MLP neurons of a small language model. Each row is named by its layer, matrix (up: input weights) and neuron, and shows model dimensions 197-292. Each number is 128 + 24 x the weight over its row's rms, rounded and kept within 0 to 255. Numbers have three digits each.
A block is one neuron, or neurons of one layer that tend to fire together. Before each block is what it responds to, as a language model described it from the Wikipedia text at the highest values.

Colons, decimal points, dashes and minus signs inside numbers in tables and results, as in 3:56, 18:00, 112.4, −7; sometimes words in section headings like season, History.
L5.up652:119140118105120099142121120122163119116132118111113092109130139105151182110113124107156130106176147127105144098120124165109133127118126102136158162113122159121087126104117115089133135082163102129121092142123115115133107121117113150103116145123129155107086119094147114102122093105174172153
L5.up770:101126131084122106099177140112105125145137100114089137147134090141149146150175132128153085110118147115139131164115147158123155115160118095091110139146128118106093098117103096101130138085122107159135147175111150108106149109149141122159141103112120144133122147123085139131126106113169118128

Final digit of four-digit years in historical narrative, mostly after "in" or a date (e.g. 194'8', 158'7'), plus decade "s" and other year-adjacent pieces.
L8.up59:106130075147057127092128090119107135121146121129132093103142125126158136123114138128135150119099108139104120112124115118125137122187127118156147147076166084148136123115139117103170143118106091141118117158113121121090141100135108154120142139109133147130096161109181148149123120147136116113
L8.up303:151101143142115130103131113139152140103118121126131125117100129116116164149168157145169131120140134135121114101129070141114147097124156109090190174155099117133102169122167118112161147124095100155093165098126102097124130112105097159124147145132173191127119177126165085133121123145104122123
L8.up436:153118154156168139123148105142110118143159110168123170146152097142144140105130147156139119070154106143165099143124069090155131126120209103154134139155150113145105110120131135119136118105112095115098147119141117142168117132137133158114131124098177170117127097128156134115132114088121094119
L8.up463:114160138110118140141135126119146148130139126187127117095117090151166140153129126138148138118122109106135114119116120127114137115149144129141132136136125107139124141120097120113141128155104100136116138120091114110129108163131089184116109149142146123096134100138163101141136170102137127094

Commas closing a clause or noun phrase before and, which, where, but or a date year, e.g. "the film," "Ion Television,"; also month names after in, and heading-closing ==.
L5.up528:136108146102131163132142089146118128123117140163122135115124109131174125106157122143157125157128094132075138121102139119133161105132168105134157130140140123102153118129144110127138131108132123109114128144132146124142156115110170111126136124164120128138067087128124145093149176124121147177
L5.up766:125134125119141139086134113089103114074132141109157115140165113126152130136139138119115114157153112113126152133128151110141092070102145099118120160123133081108089118121166131117124135104120127104092129136113141173103167137112196160144162118173151121155097130143115157122126166154158168170

Word pieces and words in the middle of creative-work titles, mostly song, album, film and artwork titles in tracklists or quotes, e.g. Som-ething, N-ight-mares, Bl-ood.
L5.up374:153130117119115104087091168104196104120131140148136121098157129113144136134178126182117113135151176134139109116133128108125107078149147117127127191105100103130104149107122101131107126144142080142125135117107098138142151173134154108117129095154094135096096139119120164092138126126139115132
L5.up872:159129123117138176103121104117156129133126175147114087163154172126105137105127115138117129145113164123131113144170121149102167129116138158130125160136140104101113146109132107145125104132082102153171127080142129119119175160158127142121119104137106151092126132113199154110135118141121146151

Infinitival "to" after control verbs (decided to, designed to, offered to, tried to) and modals like would, could, will, each just before a bare verb.
L2.up80:126160141109094152104080112097136104096124134136092123074126134140103163084114158116116096128125168142172105114153100096067135155144109136114125148111119145144157117141107149131125114118152116126114087104097154121150116153143114097112134121129127138140130118073080149118172157147129131152
L2.up117:097140128143110120111120111118112101133120129152138092078159088134094106137126128099164116089109118068158170115144109160123078114080124122125142154107149117163135110113146142111115152110120116167155096140139102131154150147128118088113143112116130159121105103114135174124156152145132112153
L2.up127:152119101160109125114145136108113143118113129166105145105133125155085116082131136121127070127161144143134130138176131107165135131064114086141119098111152145156138130127134160113118129113118112140135109157153136109088127102151109128119183115125114135105105122141113129142106136129154119080
L2.up275:100151170079100131100118088076120074133098134119110152086122100141116120106117146132137043115090156117126102124145119111125145126091148130174159118114130118133131105128142086094101133124152148089096123113159098138125153131140139142130160112130104138114090166071127127093151116166174141104
L2.up292:148155071130151182120137127085122129136123098131127111102089113104129107102138132118147115107125158131118120138112090115126096108132128149154144128107140162126122091153173111146109119097150108127144096168146129146119131148124133098106138113121129131101106085167117174080158130105104074153
L2.up562:098112133124084112130205150109119093112132168139107123111155124130084085119156131123154099135155155142113085153124104111129128148104115143159125149125115134116152143140174086123129134134112115152125112139136156105111115101176099170102127124117107137117125136103105111128139117121122124143
L2.up614:122162127107130106156126068097119110110141106143154146075112139145129116062153149146140103131108150121143129145102066107112155135130095094139151093086079202139162123077146141093131117092145096124102086122098150149148106140148098118093164121123152076140091090117146158098120125114129085171
L2.up720:139181086136101145144168105124112101131131155199113157092146166144110134100100162105145122090145144169063076135113121111121149090107089168108145156144099113123092151123166131132063111112167111108080113131089128104118105119148142107141123113138102148126112164116125108119133112110133125138

Fires mostly on the apostrophe in Women's or Men's naming sports events in results tables, e.g. Women's 400m, Men's Marathon, and on "ale" in Female; weaker on mid-word fragments of names and words.
L2.up145:119131081151107122126155143092113124100119092104077154134119122078098143121116144153130071115143144117147145079111096126118055106135140125133140094118124159086135131152113152129120107131121133105132125106140118162159140133144163125129124126123144143105157133125131099121127157127135158166
L2.up246:123151101092126126158165114161112117116164100154126089083129158147108127086147140121163102131142114131096143147151090126125119091154157116126131133111133098129186117128146122101130090100103085109166100100142139115150115135106111126130138111115145180130136144131127103116185188138153088124
L2.up261:107110120131093191120112077105140110127096100116154159130118132124122137184181179097135102134152180088093106176111115106140156135099110109113111153126133099150159101083107093147081147117137140145118099161142108152124122123127161150140126149118121141090134138124163155102137173114144156120
L2.up397:167148111144135151112151110143135091099088146156102103126168135124143126121132137127138085120124159115114130138115094122120159131084127141115172094132130067127129080131137155120102128119100138102133110123148143104114142097146133091101121146136130152135114118161123166133140164138147076129
L2.up588:112173155110159147109109143099116110111097115134138117083121118092106166102172159109178148114139131104097179089120095124149091094133110095141120128137130137104110087100145131121121104132143114107118100137120126068146123122149114139144142091137113124096123110113124124130194130087121117073
L2.up616:093159120144140160090192127125102120115102137134095090114142158115120117125162122132157105144117150109147112102133122132123108105143114146114150076114115095051143110133113130130109120132119124108115111138122124067133113106136122146096147153177143154124142116151131158131102097108095144067
L2.up644:080179135119180147102152106110156127083117108171106119114116083091130112094082130121132126171170143109085159168118121174114146081119106109138130143151135122101099103099144131148095063120112090136163132128111162111142134143163114113098114135157102115128119174130103092120124113119140123138
L2.up878:107195154089116155130113145142123138097108134136138113116158101099109127144129140082152100095128167097122159125074097140121086111129136094131151143082133106122141134076160168116142119109086074084140105116120163133131139118132121169104137116143120108091122126095138140141127147150112137091

Apostrophe right after a name or noun, mostly the possessive 's (ITV's, NHL's), also in names like O'Leary; sometimes slash or hyphen-type joins.
L5.up776:125142114126106117105129122115171147118101139133140165093138120104142168130122142143113123096098101170123126143165129140076149072135138163131145130132147166145136149119079131100129167130116119134124084099114118112146090147136117123123117124090173129097107116121101137081130158117147109174
L5.up822:114120136125094078072172158138139086092114137111113143100121164130122157121128110133134134102130121124159107149113157116125113125122129114107177088115132120151153130124099167125083143105101075149100145130091134111118140163128121130134125151130177115123110126089124130119142113152127118094

Mostly a "0" inside comma-grouped figures, as in 2,0[0]0 and 20,[0]00, plus weaker last pieces of split proper names and ordinal suffixes in tables (Kristianst-ad, Smedere-vo, 16-th).
L5.up642:119133101096146102140156130128148158101109117099143169158140097143138101132131140169121125110109136115136097093124139129091107109143169065139140134130156139144129137166096142179124105113102123120130109117122169134110131108154147153094128132164114136160135162128131167125134174127171150088
L5.up863:140148131076156132132105135138164122151109149102130091116140133102116116132163118121118062147151132142107110128163131106128099082109134141096146159175150141148154121140123074116149131113173089140113128109117112145113101089130146176090113140162135139117113112114176147091149129093127157136

Word-piece tokens at the start or middle of non-English proper names, often Arabic, Turkic, South Asian or Indonesian, in lists and tables, e.g. Z(oubir), Ham(ad), Simur(q).
L8.up663:115170113120152161127098117090151106118122092122141117078111150159118132118118134133127121122105111084125074158164134122146094111095132129076152150111138076113138147059144129127094123104063131095115172138117162184086146087161142122141131091146085139090111106127151136149137127137136139127
L8.up772:125178165111118129116129060149129171142135112153129088123184140137125115129121119124185108131140126112133109136160123141160144111075146140127149130146168102131128129060134131133063094087090126141144127163124121107143110111146102138123121104123104112106137106146162155136139097130153098103
L8.up783:119136133149152115126133157155142109135155108111128149144129117091160110117113157112142124157134135130173131092149120138104147151097103147171117149141131096091149124155112136126096121110131115117105133123157141113116127085182132076132128119153125119125118124117108113130140130118106139168
L8.up802:096180137119124109128133118099156106139156112127102104145134115110120100118085142141127158121127173147121115128177130170141161133104135117112145166136156114127143137116112143092097119113144116172147161124133114114084126109116149098131131124153098137095117108047134154118134108114105160158

Middle word pieces inside personal names, especially Arabic ones like Abd-ul, Moham-mad, Schul-z, often in tables; also "by" after Preceded or Succeeded in officeholder boxes.
L2.up31:102109146138130104144189124141121115144155110128164152159116122143120154172106129137176113128087157095157120127126086081148123127138158133127162139121132152138130115151114156106082140096143084126108135122177147139157140137162092125106143130144149125113168152157137123134141119088148098119
L2.up107:096139166123148130122106129101119072140080146128115126120119100092089124120130134125146080101131099107125138128090101143116128136135106079115138135122147110130125169112112100106097094132155123119132131160111133178103159111131118134116185105141119170074149158093136126099147136098136129133
L2.up133:106128114148114135092153175094153156092130089122159114110136129083080085151079129106158125114095130104153103124108103094107112104125104095128120137147099157110117119105138140118145109131135126162110171135121138113124110076150135134144145107166131119101122141127199136101101084106158131104
L2.up173:133122105073058132134133148076134098104134101121146101128134130134116169167156122113122113149124191119151113133132129126100131078106109081099151095102147157084140157129122104130127094095135103131149126110110133123158133093129148137128122091176119172106154151098151127091104142107114125140
L2.up528:132177133112113143113144125133131088149161138130147109076115097170122129123134152150139111139111126138136118124134127139144104134125119120127129158119138105124159135107139141131085119109152141127150149155109132074120115126175120127143127138109103118121137127153118119110144120107114119139
L2.up545:121120149136132101143136131141155150134116127159123132142180132129122129174121140140166137110128092098153127104109122111146132115097124137142177137125148120130118106130121103110097141091107106158088138104149145118106164127147141124148116109166127184121108112128183117093126168083114099133
L2.up584:136163149162093157141101114131158117115127117155187098077145129124105077142149130143128158108116141117124118125119093150107158084085101078133152137151093110124115116122113122126107169109136114143089130151149132093092122116164096116136128106134091164106138119117151150092108149118133133119
L2.up857:086128156103119076116118121143134150117098116159119143109148097111131130128166155182132122114115103133152116102126092164139142120116107058154118128154075137130125124105117093120143139103100140163105080122068136151106156100167130129126141071137111141127151143122145150092129155139157093149

Mostly the en dash between two numbers in sports scores, such as 3–6 and 0–3, and also colons in times; weaker on "same time", month May and apostrophes.
L2.up53:121134118156146107116151166102088092145099121124108138135169121136125157200136143104125109113116124095171156128116146141109112147159158118143162131142110141116117122100145121100122070111128070147119112141134136097168130104111120136095130145128127111118117137103160119113131190143132157164
L2.up88:111106128142098119126182088099110125150141111138093106102161117136102142142139134148156108125164133102185147123124124123128110118138134082114183110118126156123135153160095117081134085105112095159115088107074094113124119101131143143124127102115174165145142168107111145114138106126106141156
L2.up372:105140086129117143071122089065139084078105133122096118128182099154130152164152150113141110133165115136133101144110088137122152153131121120093176164084150142162136146123129093116110149126131123170093098114153088146130170129129148166083119123115122147128140154054158158116130107147141132101
L2.up540:051137107117168116143128142115096099149140145184135177138130092095172176119168122142170140099145139119105128127096133145117127167150132110130159125157113120151081121122133138111169103104132106123145136083139107104118135122123155161131140123129128132122139106103122131115186163112128162129
L2.up575:131141129092109130134124108121134103101091136089154065128129118066111145164121157136170161108126142116104110115101110150136115136142117098160150153134125142131115157118166115136123119147115093133140157135126107108109096133138129121095156083118123124100110169160115153131116095099097158131
L2.up610:101124134138150124150101109148130126110083185102135162107141135130152099161132151118143129142130154143135122084077135148122149134144136151126134140108173144148126105123119170148126152128075088082155126137134151115083166125141149134162158090155106114106126108108162160120112141117160125146
L2.up673:096115101127143119138095146112149124138122092103114141098147109141122154131164113120099136092144167154164154106097089149131126188106144121127167168141100128160102124101114125124114087126135101146122131132146091123129141157127161119134121136135172152116122110075209188095140124112135143137
L2.up880:165108129134124146126166096180161144156114122107152131151154130112140156107186124156110058100104196135142121101095091142150109120119128147074163162129115118106161109106112093117150137131117082134075111128144112119147138089171140167142105134113151136143137142110140133123131133114174122163

Short middle subword pieces inside foreign proper names, mostly South Asian, Arabic and Slavic, such as Kam-al, Ab-ul, Vad-im; also decimal points in numbers.
L5.up48:139147118118175127171149144146142124100104102156099139099112140157146161127112158133169087109123159125167133146145134162127129096138142122160137152148137157133117161099101133111131105082085033141080108127146160064172096133125145128138125109161159154086166128114164155119114107095150083147
L5.up845:158122085095105149114158110121125170094102116130134099111150122153132176164135165083155100128137120149153136080160143086145142087103114103074157123096102125130146152107111089134085066123110107111153108126075138089144122122143132143118143100116110139109125135137173168120128132113150113119

Fires on "in"/"In", as a word or word-start (Into, Intoxication, injection), often opening sentences or inside song/album titles like "Something in the Air".
L8.up114:081136131136108117130097109081139106122154125107092113131171122099104112143158141127111090083148159124134155143159109130145173146099122164150129153151138110159139165118097099096121116116141129124105105114106125141132153148139126110136143110157151157099120103076179112107135160123170129158
L8.up129:164115136121102131119109155066109149123165169092037155164129119124119097114151113092105094156140126147076142123109121055125091119112164136129113106112161129105157141124110100133117113117110133136118124110120141150129147089133100173126136100125148156108105108141111145111151179117162176083
L8.up152:158111107132121147153161143141146138072169119121115140111184106133128121097142129116139071087084112139152146101109081120142128107130111107136154144142145182114169114116120141103147126098141131124120157070135120093112156125139115134128179155106098190115100130123139162109185129145136157152
L8.up640:154144097163125085093142109118154133147137112113105130123165123092147134132100136110139105126158163105122148128130123137130144097090110069114158160161110120157148101117122136111145096094111134107099141112116110119152141172146127120117134137148130181136131129127137140131116104115163122076

Apostrophes marking possession right after a name or noun, mostly in narrative and biographical text, such as Hannah's, Friedrich's, city's; weaker on mid-word fragments like osp in atmosphere.
L8.up172:137144132126138134070093104119107159125133125114159120125140194049142129099136122156158099150103172139106122107107128094094119127125120112102094171149154105110134087139112099108142086122066130087144150124088125146162158125141156094089147108156141162132118152110134164080118127143083116138
L8.up281:116139129113121123122134094116109112118146128134106169112176130090062085118139134145124136096133150131110090124130159093148149126130133120106150129130114144109167089147180177084097081111151136115137139173118106142089139157135089095110132120109138154135100130127067099110127112120132111124
L8.up484:141126111110152169109106084118094143099111131159109159125127182132153169153157122084119139100114153136183121125102153140161105146119188079110177125119160124123129096135142088135109104148143130129126113164102125087124144145139136094123155137120144161152116156118107135113142131121122128132
L8.up559:124090124113143124096096125140150125094093146110114112072122126118134141113131144122145119115162137145183106084101092161089184120135148129129126163139126181065182180093162116107130160105147099154123124140105120113121117146109113134171141131106130134128127147164160139086128132137204119147

Month names and date digits in biographical or media release sentences (on December 3, in October 2010, 1999), plus release words like remix, remade, premiere.
L8.up44:140105132110148120140075116089130112116156136134109099133117140113151135166155177108156115155134157093098163162111140090085111092142132106122127151099118086107147115125146110116072135129126133089139125097108151123095146149148088171090141105110102127131110138124150138133148188140186135057
L8.up286:102124153084128108144093085095157116137167108125088110116129076142133113156125133162126098160139125123131110112100111180094135156138117120118126176126154115091135126161130131125129118127105113156093127106118144097134154118127116134153127129115135132106114157122141162113143109125140127135
L8.up599:128150128099151092076084158107122097093113184143081117121125114138116124135127128121121115108125102155089138126151118195109125132150127120127116122126134135126096103124172129129115135122160136175128140149115126136153112162136096131122171142143101166091123126106109137118154173134137161080
L8.up869:112077114103081090074151119153124083127124130169101143123119109163139129120173113199131065123155112158154151169117146164149130142131141082121143149123158131111105140092142134114153130128116134127150138092165112105130137151126098147123144131098142194074127128105143104130139111122117129104

Mostly "War" in "World War I/II" and time nouns like night, day, date, year; also second pieces of split words (L-ode, Sh-ot).
L2.up32:138107164159157166124135136103168096136126161141129117100116104135118183146122128125111111132099114136120149146159129123113112112129137151110156161120149156144149112108102108150141085120091116183142060098120138103108118137156092128140123114171098192111107145101104175092123132127188117080
L2.up38:135129140116118178120145145145178114102127109128155169125145161140096088155155111137135138148149113111117099139123125086110088104122122166076143133134098140151092143127148103137098100109128140138118055122144079110117157140155090088128135119137119131126093173119153156103153111151159139115
L2.up130:101132119094168155159086161121123114126150129099117125107135106111141145137120110114102130192144133087160072113101118095102083118094116136132138102130131142162090140118146140122112095112120127147111098138152117157127142143144080113134116115121124161146110125065138127106164122154098128141
L2.up208:148140130158123087105134150122144142158104184127127121112146110099133129136129133123121091164150132122144157117151110101124076152149165114099152123158111122152152151134132104144106094127127124151094083117116148140132114132178119145118111094188097175106077136153146118089154130119147084114
L2.up380:105147127081139146161110074119132155083128141138130143170148145141128108142136112171144085124111173140149128172080129161125096110153112124108137136102145163140111132101214137132144117124094101118149129119124080158155094128124146124079163111136145122124116138085134144117109112130196114140
L2.up433:138098130145171136121122148124100124108126153108141125156098115131109182158167129153122081132142102130132123137144140102084154130108096143106170141122123108139109111098098084149109117112132114166096116165132109081101152107160111167148111117118086143138147184113146179136121127146143160097
L2.up607:123140136111069095125126148082139113101140119122119149115134120099094126125138103154116039130110151122094108131135102121122092124099125104071170120152080142118142161101157124099105114112118105123099134102108101122120118161142158159137115119154118170157118122150107147119106131102137123163
L2.up733:129116146122128207084115119127167094130122145098133091109151118129124120133122119116108079118113108106106126149102157130098130116101106116060119135163111077126088127093140103114128063091146111128161132139130080132115134155139157120132116125129114174129073104081127128082144134125154132098

Tokens that sit right before a bare main verb, chiefly "not"/"n't" after do, did, could, or would, plus infinitive "to", modals, and subject pronouns.
L8.up502:116124154138111180117136106104152106103104124120121129158205118098157113143159105058144116119152138126118092101137144160135113124161121081162151152131122164126137064161089132131127137117142100129082122146132123107096152087131097142140126135140102153076094150069097118073122120161144111095
L8.up593:137098108086114113096149124128110094109128153126122149128127085127124141133169130139143061126118123123111151115123115091111135129121119132143119167158134106126177106145164104115134161119129132149115108131100117131149131142128126143119126134135093169155134179107077162134140146159156146107
L8.up725:123172169144124143144090100095112103131149138159108138129148104117171112101139113154130081091149099127113115155119106069126118130123131109115088139090089131115149110095180156123102135115120167169136144122093126124162135109115114149127158091122106129101091149122111126130140113156123132090
L8.up754:120144134148076114110081141087105072169129144146145122123149114062114115144086099122149101136109163118106133088091117128081125126129153107150116141136128135085129119115138174120120161115165125116137134129155107091103155140138124108137140138119108137116092179069122142119148168129100106106

Middle digits of written years and dates in tables and lists (20·0·0, 20·1·5, 19·9·6), plus closing == of section headings like ==History==.
L5.up749:109145147072150097156120109124121146101133111107114121087139094105110100124088135118151098120163121107137131080134111075133096149086140114127161148148119124105142162182127151114153086046063111131090088153156154128125119086193129146124142140132150157135128150104107138097137146141131144163
L5.up879:126159135126138138129144104160134129139176136129124109100131110164121126117139143123167097122111075159143147091105113107111145124082140107121120123113133157124114149147149178141139114118130115147172108159131119098154135120201108123064141140115113095119106124151109140065155125143121111149

The third digit of four-digit years split into single-digit tokens, right after 19, 18 or 20, as in 19|8|0, 19|9|8, 20|0|9.
L2.up78:095104171092121126126136143088130102092074138140054144113117161133068150127152125141144137117149127132144118076131116131085127150139158097128095136100115106136074141122148106105131142108123115188152134135116101144137140128167154127081158154112096185161134135103182150109134104120141177145
L2.up161:155111146080097136129109132127179105145152131098084123108131125113130108138113162148137092119138134105126142143103119125109098125130116124159128098152116113172098130142158084111127138103096116162121149128130127163071133157150127084127115102102126164063121166125128129127152127100120131157
L2.up182:123112180084116138130058090110142098091152095121131108112140126091104150117139141127137090127128152138102125126113086139092181161110128192095175142120133153089126175128110127108111122126146094111156132085160139138162114122121148135106125080142129143065139116137115153111132133142143106137
L2.up203:122110146068076129138137088086171087146152145097106148075125123150105126167190111197138117084118110141083120102126118128134126093145122114096187140145066143070153111110124129132135133146119119161144151133150092143126146111135098116145151129159138140110107143117120157098152150126145065122
L2.up215:118094130082058105134132133098148122089117122133116137121113180145115149117146136162116123119112169107173132082108125130100103152136128138141121118084084138137120098152110127130142096133113107110138129096156146111126171109151142108125125122132133132136128137114118159123118154107132143124
L2.up307:085131111052108162139124106151119113128129137102146146096137184077116109145118119128125062142153122140143127123129154134044090125162140132110126138145125137061123107146137163131116106112163084129133085126140102127099112156117157098125157088181127157106101111107114156066116129105157134125
L2.up552:130109189084103123138138149110169149146130139128127145123120149131142163110098105139131100117129120096117113094109115121130123143079140104098177078113115123107092142132152090111148122122149074169149129131115114113139126120197113122089145107134104122159111126142101181118145149092137151111
L2.up729:122148168115138132125131146146143100123111141160124133093140142109117120138142154137150120121111127111137131096117102128107082165142141106131124115131129110112131151082141062154152103091122121156122139093108148124140121130169163098102143118141086123118100149127125160130151127131193146124

Final digit of a year or decade and ordinal words before a noun, as in 1980s, 1996 Summer, first round, 55th, Fourteenth.
L8.up104:133106169096165143126116146096138134110113108121115142086170120137122146146152166097152143106139135099142116110124102092135171107096133142137111157160119135119120160130138107130115135099140124138124151133130123171169126119135102075132152116178130143101099087165046145115148110102126132128
L8.up385:131159106070161133138136154142161114118160135142158131111122115100126082106170119134118120111093091137115124123095123117098114102119110160182099132109160176140089126116175118130126107111089083108124127119115124129105124151096135139134146142142101099095105165102092152112131116109171144149
L8.up781:087141099064137140114078145131132194125165137164115137125118110102129110194137164111119118137117185127137139136187114100111125157129150163129125135142154120117108123103130124107118137076098102149128071060129090172114117134142148136113140101162089127081151131158136107130138166124112098115
L8.up877:110158105089167141095125111119144079106181105142105139147144105107143125119124128090126127172151164156136121074177143115118147118112147143173141135123167115180108167150132156106093124128090142142126078162141105144080105124154146105123142118113137124140119102124113153111143133115128123154

Single digits inside four-digit years, mostly the decade digit after 19 or 20, as in 19|4|9 and 20|1|5, in biographies and tables.
L8.up93:136123175127132150082139105131139154128167084141150149100138149157114126130131133124130155125157128142114093120139098117115126133136131093166167153093092158136137111148105160113154117107111078127097096084154117130087087126134118146143116110112130109124161106124125135146130123072152151114
L8.up143:145154156101125112091149142120122089110172133114136106098184097139103114120173109153147104150154108109187109125100117139085129082127146139124138210123133091101141151129159106143137157155158133112120108104187129154132168147172107096156126095118123095095137114101088120128133139114101132116
L8.up683:080125168102118101142096105132127121117181149103104114113169125106121107151108156180136140122160124122110109151085153082142163120122114106155128139130172104171125070138170138119139143112064117159127075126148081154128172120150106118150173096095137137152143119060165134095138147155136142130
L8.up863:112160130137128146118164124110114109140158163102155153130176128099100125166131108083141154188096160120144062143071124112109122103096113156193134112103140132166145099143172140157146093136122103143136131120119162105159140082161098133105141117114134098114116150139137116124147148148151178120

Prepositions, mostly from, also to, of, for, by, between, that begin a new phrase after a comma, clause, or heading, e.g. "and from there", "based on".
L2.up321:147112138118088151103132114116148099120142096113086118149151150121123137120140120142117128088130103152130117127126062161107150125137143134143121155131110128110123124114169134108125120123126120101105102147117134141154136141109128115108102101155128192128143132127134104142153147082147141139
L2.up630:101118128087108167149130105138139100145115140116151181143127141121137127088142128154110116127078146134107097109127135148102156088110129167104147127060118159131128105078091147096088097114128118102105132136134144132113116135159118156157123140145095127138115136116138132106192118095181077154
L2.up647:094132140184155111161099124095148106135116141142147153104143150089099139109167148129136091115149142147088139126082095139085135152079126103147147132142101106086157131101109105135122132118142127170106111160138115093146128086126096135113158114114130163102110134098107146105114132143153125115
L2.up676:142099158160115154154159094149148091140103151125055115187162108161109134116094156173124143119088080100150121110133110141122157140112136137154130127129083104125107148147119087143147088108156077144114112134139164114144109164143086096103129115114144140089087111095116118126119153109143114163
L2.up685:117163132079105167126104107112140075133137159072103142123110146135097117145107174133101130111144124121137139162134103138068134125086111139147134142133122135134150114083124143112139093118139110104090128140143129137119141133152099151113133108137151130113117106057096119110142175122158134089
L2.up756:177132160096123131140126108129171123126115138133106124070141128159122117119126131129114145130113128120116099088120112167135117075132130107143113127142116144167168157117135136096165100119166111155130092117123121131144139130112141129125147126104150073090139123122142126091125091142110136101
L2.up821:100105147066053114135105119117146096097105132128100189076131107150126137087150168163131142188149109136113140104119098159124148106130110128117187091152149102111082108156124136135129121115137124168132112099120109135107160102158143129139156117060112151111124133102120158126161161134164140105
L2.up890:108133091137086168140106159112150120136131131113135088128157110134140119161118172104116140116117158116150109160143120163107073082116113132107138103103123112138107129158145121088098099119156099133082126122101130122173135120141108142116148119093168169147117159101106133119133115124121117122

Prepositions that open a new phrase, especially sentence-initial On before a date, plus after, during, prior to, over, along.
L5.up572:149124133087103130127155147105177141116148093100069127145128138131146114138156158105114120104131134133119135173141104110133151102132127090123143147142123105153109166122134114095119103110121091114079108115114114092127140073180099163119136109181143119107159104141106123107146113129182124097
L5.up661:149132157114150129100160128084161128116156130107149100084139131143163119115134128150097125075119135130144149137118134116135114091125091131157133081116165164147148118076146122139149134115111105151089077124128111122135121140155100158126150093150139121087129123119146115125107142136136111128

Chiefly the "th" suffix after a number in ordinals such as 18th place, 11th Street, 11th-century; weaker on mid-word pieces and direction words like east, south.
L2.up69:102104143117129163131174169111150111120139107113123108076153096143148201115161092131139093084133089121131142142141150144123164109088147128115163142144123129087182107130127120135192122092114091123137116120152168138131123153118129112098131107140136131135136147152146134127150159109146106121
L2.up171:143152099110124146137136111097137116140108100110137152110159142169081143147151173151128131103105156147130093131129129156145139150109123095129129158152121121092174157102115140131099128100127111122070106153123124143105108074131114104127140111149129118127122159078145172114160123072122156127
L2.up291:109159140126162106135099104156108110084114130168130117148116114155160107144122129101128100164148141098106194137102113162095097109109098163139166141137148099126162085137164108125118160129095117118130146137138124154122166150152164110121106128105112120081103126131114177149117147098106115101
L2.up356:116148161127135106115112147140114131139148115125119092103161088098102126134127145144172088087201121112105136123087118147147095146122154070154121180153088119129123118082155113118144116122094119127141125142126131100126116114203129163129127059112099136141121123122106148118149115111098107164
L2.up595:107107067152096149148160144108134082139124160107107130161149118136101090109167122114130080114127167110150119097110122130092147146115159083129115169088093110122144093099112130122104094161118100152123124114152136170094172119146164117129154066098174129155081138133118153128095103150152146166
L2.up719:107128083126150132153171140103131147123093120141128163126147169116127116138121141108154132129154127110122123100079142117123133146129134135128157165126090137121127140134128085146149126117113092180087109130120086112090133089159162083127103115106088158154156164123124154126115155108120123105
L2.up774:134132105117143144146160148094162102132135124131132128106154153117117158129101136113138151137144112103139121142159134129149121124110130095129152137111105127142139106129153172125129080104109024138142124148126178125126115125153141110087128145137117155144082140139117119096144136111122123094
L2.up783:074134099147132151117105096126141144122128167108125133087183119104108131147126117111111097124183167087167155162099138143072126138158148088143165165129125152117116158110153111123118119129057103117102178112163122117142119126136125141105128136161119180118128108092114135102118114114116155086

Function words that sit just before a main verb, mostly infinitive to, not, also, modals, n't, ever, as in could not stop, wanting to fulfill, would also return.
L5.up741:124148135127118138118108110114171102119122164147095112100114097125075120137141154150137109121153171136151107109141126126102115111131109111095129145140140157124148176086121141103115137112142126108128081109112125140154133124117166104169138105111115126127121095126107152089128115115105132100
L5.up810:148092136073147111120119139106179120109114078140144120082127083115106124114149152178168111126113177107127122112093103132129116104115179070123126149148160117184152085123115130122140145136126152154146122152158120113123121150127142138117162097174069110058147126110145125108111159129148126074